config = dict(
    n_layer=8,
    d_model=224,
    n_head=7,
    n_kv_head=1,
    head_dim=32,
    d_mlp=448,
    vocab_size=1024,
    activation='swiglu',
    norm='rmsnorm',
    norm_place='pre',
    norm_eps=1e-06,
    positions='rope',
    rope_base=36200.0,
    rope_fraction=1.0,
    qk_norm=False,
    attn_scale=0.177,
    bias='none',
    tie_embeddings=False,
    parallel_block=False,
    init='normal',
    init_std_qkv=0.0333,
    init_std_o=0.0,
    init_std_up=0.0333,
    init_std_down=0.0,
    optimizer='adamw',
    lr=0.00156,
    beta1=0.95,
    beta2=0.98,
    weight_decay=0.11,
    lr_head=0.00432,
    grad_clip=2.0,
    warmup_steps=554,
    schedule='wsd',
    decay_fraction=0.696,
    decay_shape='linear',
    final_lr_fraction=0.0,
    batch_tokens=16384,
    seq_len=256,
    doc_mask=True,
    train_tokens=138800000,
    steps=8472,
    dataset='wikipedia_en',
)
MLP neurons of a small language model. Each row is named by its layer, matrix (gate and up: input weights) and neuron, and shows model dimensions 80-207. Each number is 500 + 50 x the weight over its row's rms, rounded and kept within 0 to 999. Numbers have three digits each. A neuron's up and down rows have the sign that makes its largest values positive.
After each neuron's rows, "fires on" lists the tokens most often at its 100 highest values on Wikipedia text that the model never trained on.

L5.gate424:545500558478454471544552482439480386408579587482489525462575451443549498466442458556428518458396516530507483445442504479443448434551523513501509526476487520492518505536476488536457499612503384512478507481591476541488491511434492464564490553558504559489490496524469508449566567503415441486493567467526567495488594486428573428469417590562523464486552570550487497508415547473410489478527
L5.up424:504560471484520468521505566568553457414535458500552566489559489497496560492653470537552453466498506517447535608482532512469459429585449467510451538478483419518487585491521451523494539417467474517560539521421432476497465438472432465521530500519583532446412548565458453494498537477511482628537547508584573532454573486509471541542443489496503521511526475547557524513457518445502519497601
fires on: "y", "in", "op", "as", "h", "en"

L5.gate154:486581555485501488487459509503559476487477560531547481486535523572491403438462543524576459509444541545540491484508498562508516503429522521474448454448482462516518468567515431552521368490448482571493488431468529437538563527534547457441451489530415514517513419480539433478534495415577484478558451489631554453455461538414539479564521519534514453592407479491567490427421560493507463510574
L5.up154:432523513512453485462475358504486513477556516483500567548566447431555582429548481534342524477501443462450569367477482512454530469474516466563446524543466464514488562527490460512541538544559360499584545478577551543531436496463502517439502456537478675419513503454484470417496618503567485416587561545503442463567402429529485429546460483445416514451477517480495468488569539550517529461481
fires on: " reg", "ut", "ol", "le", "ort", "at"

L5.gate4:530548501476440500572542521556478473482460393505434558471571475491474522432492514481493555484491489519513535570534515448516505394408541458475452500526556469559479492510436518448475521498486449548503465420607383520537633502449510602479505478404448545448495522414532446440506484472565472487519500546483542496499536512461531448523389420551500468504522484595524432484493430481471430476629
L5.up4:500404546406459482455382609529550549582533471496443540509456498477519479564545454507512540445527464496632532524467385506452470428453521506514556410551481541479521548523498474548563518544576463470527526478560415521575478460526515498527550583498477517435474485410458561407475508428514559562507499477602437517466482451485520489477524489560538600583512491465408380548563502485523572415602
fires on: "h", "it", "ig", "eat", "act", "ain"

L5.gate391:587548495471452409609472535572493565452539531492473498494576487513507458499450471459484498592455454532555577478501462521456519451477534513510465606511445542537461525496568488391540615503477505555428525516469403540538500380543485565518452472492458533521558593517568422538521539464533497463436459527530519489440512563471438567460451456461528493564494481487407436496441522465533491534528
L5.up391:598462486501488503459490386490447555418519495471531589518483485548468412540393479608377525571563453510496562513547529536505567581525493566517504526495493471514423598522373532524475527515471539478450525473479456509461529547500541601419546484468469493480530430467534496566520511606543541523524549502457456557479424395501460473453461522585425483545581435495537500610489534507468580483424
fires on: "l", " first", "th", "ts", "ok", "ics"

L5.gate95:566429494563466484501505520514501474470465516593496514535527517590508544434590556494468496484533522473363533574503496532581484490443587433553570471472452490418505502553450455522434527586447472524442462576519524566505494431488537589524462544490520507450478529505526530500515461542413518496494539450471545498548602483443436416530531489541457518548486472468516484482425387602511475601449
L5.up95:505476351504390525488437608453485532526461448508438480453602465458460532512463436528410524541440506502502539454524429553544497482553555490455459512555504459466470436482455512514429512505484406518509533468504470557509384468463466422455461509495522586459505466545443609404494436562409470529458643543405459413479550535489534473499451465435489483545442437489531533553447505454477430553581
fires on: "it", "ov", "iv", "at", "ob", "iet"

L5.gate348:449474485558449521480433443562575502592505517504502630511504422508498480565545559597539447497566495525578557437500590522593605512450435525571521530515557487422515390516497388499590462480528489525500526532625543449483613510537456498527494498538515533439430559460441490435418394520583417418534480504519519395470517451424503482481511475564405530545584475487429482501514491490435517490504
L5.up348:575530527454444527447572555434515587514399529435411480565507440439521482466488482513442435487415496480507602464509477406623492456534524474452605385525558507523552504490490540534492597464541533478518446392567520474451494560512528497492508463403454583590506585477430490472542504493501485510537468465489463541503449472518486452488502442487496404505481576490593546524498510562562526548446
fires on: "a", "ig", "i", "est", "ass"

L5.gate285:450421481483526487488456632563476472569486451489474526517471452585512391447587528549445531532542540528594528608417498455507485462513486517558472516578463398464561594551496519475490448456573455544436446537516435474423545521478497512539468440432424387511563545476514499445494508513555505517435550531537468535545430533466414545542560546537534481455435508510487396479568552511557629537441
L5.up285:488484505547396479554408481572451516528415460542448488446462461540495413430577444579450533500571530645517474457498490477550548419408491554494415485466480549493576571477478570508431496580507477453574515541524554530458473496615536534515501534512434482504516467478521406577520507552523531551544533483542595470446458449474532434510487551551499339477526537526475394454520505541457593465461
fires on: " ad", "is", "ist"

L5.gate238:513383536462564509421544452491466500598512511439467327461548478601469488471516539417547495537494455465454526520517563491523466532504526502477564518452474480507478562588409399428554496504471484552438498493512457501519548506479475609401554547519525535440504558484516464503396510473578478535427533531402485511500529448463434466467482503516400562451502535459531608467612378570527483510578
L5.up238:446494466585506497452526540463492413474586574626499551484572410410550548523466539511554496457466514508470536501435432511566457590479523429439551521484526436461478466534487497500517491580525568566462332538569517586493589498491615467531502508472482465503492563512413462483421533406500443568456467494454427470501550595505501589471420544477473491476479517478411557482561469518466510614481
fires on: "he", "it", "id", "ov"

L5.gate234:409522558588339417564473513587454461480496554540535460524502457433466573425485453494500367469505587518512501470526454494569505343528527425447508574567461446522451512531467468562546489612480557520431471481558479494553403472485505437582512448551488523567540529461444495482501527567397480440444467510555601466579469525434537497511509478500542456524485553505548522520500475500490540630552
L5.up234:578509545454519437533461512508543446478470500499578499437528548425508527502436543430457563438533500422488521514447424473527464508514526442397558574501443529542537381461506566584545562606533406524398506438467498570498478523455452462500517498524529554638544543502429511493532467486415497493473531371510561510538528512509512613502542432482554499474514414513532517535609534541544540483568
fires on: "en", "le", ",", "u", "n", " f"

L5.gate170:618620547456469471449490467559462544566466438464507443532596466521562494447461501536501508553500566552496418593446613508524462518558552458544501432536440503489456509523535523507422509522532423449408444490549505518468459535540589569482498409502557453504534524530493508455503574562553452555485452559513520492519501491444444549528552400516495458601497457480526370528525480532445490503510
L5.up170:494518474508487560543400484489428526433573422484525549457451483477538555519518504510472572476435574537489476425539472502509569475484552504363517512508654589482530471391418465465504490631526450427500474480534486417504464427564553539413420491433539464536449539498410553499571474520487466524488496489471469543491644517507507478452496438414409538590530429524396484455519479501420587536429
fires on: "ic", "it", "ig", "e", "ver"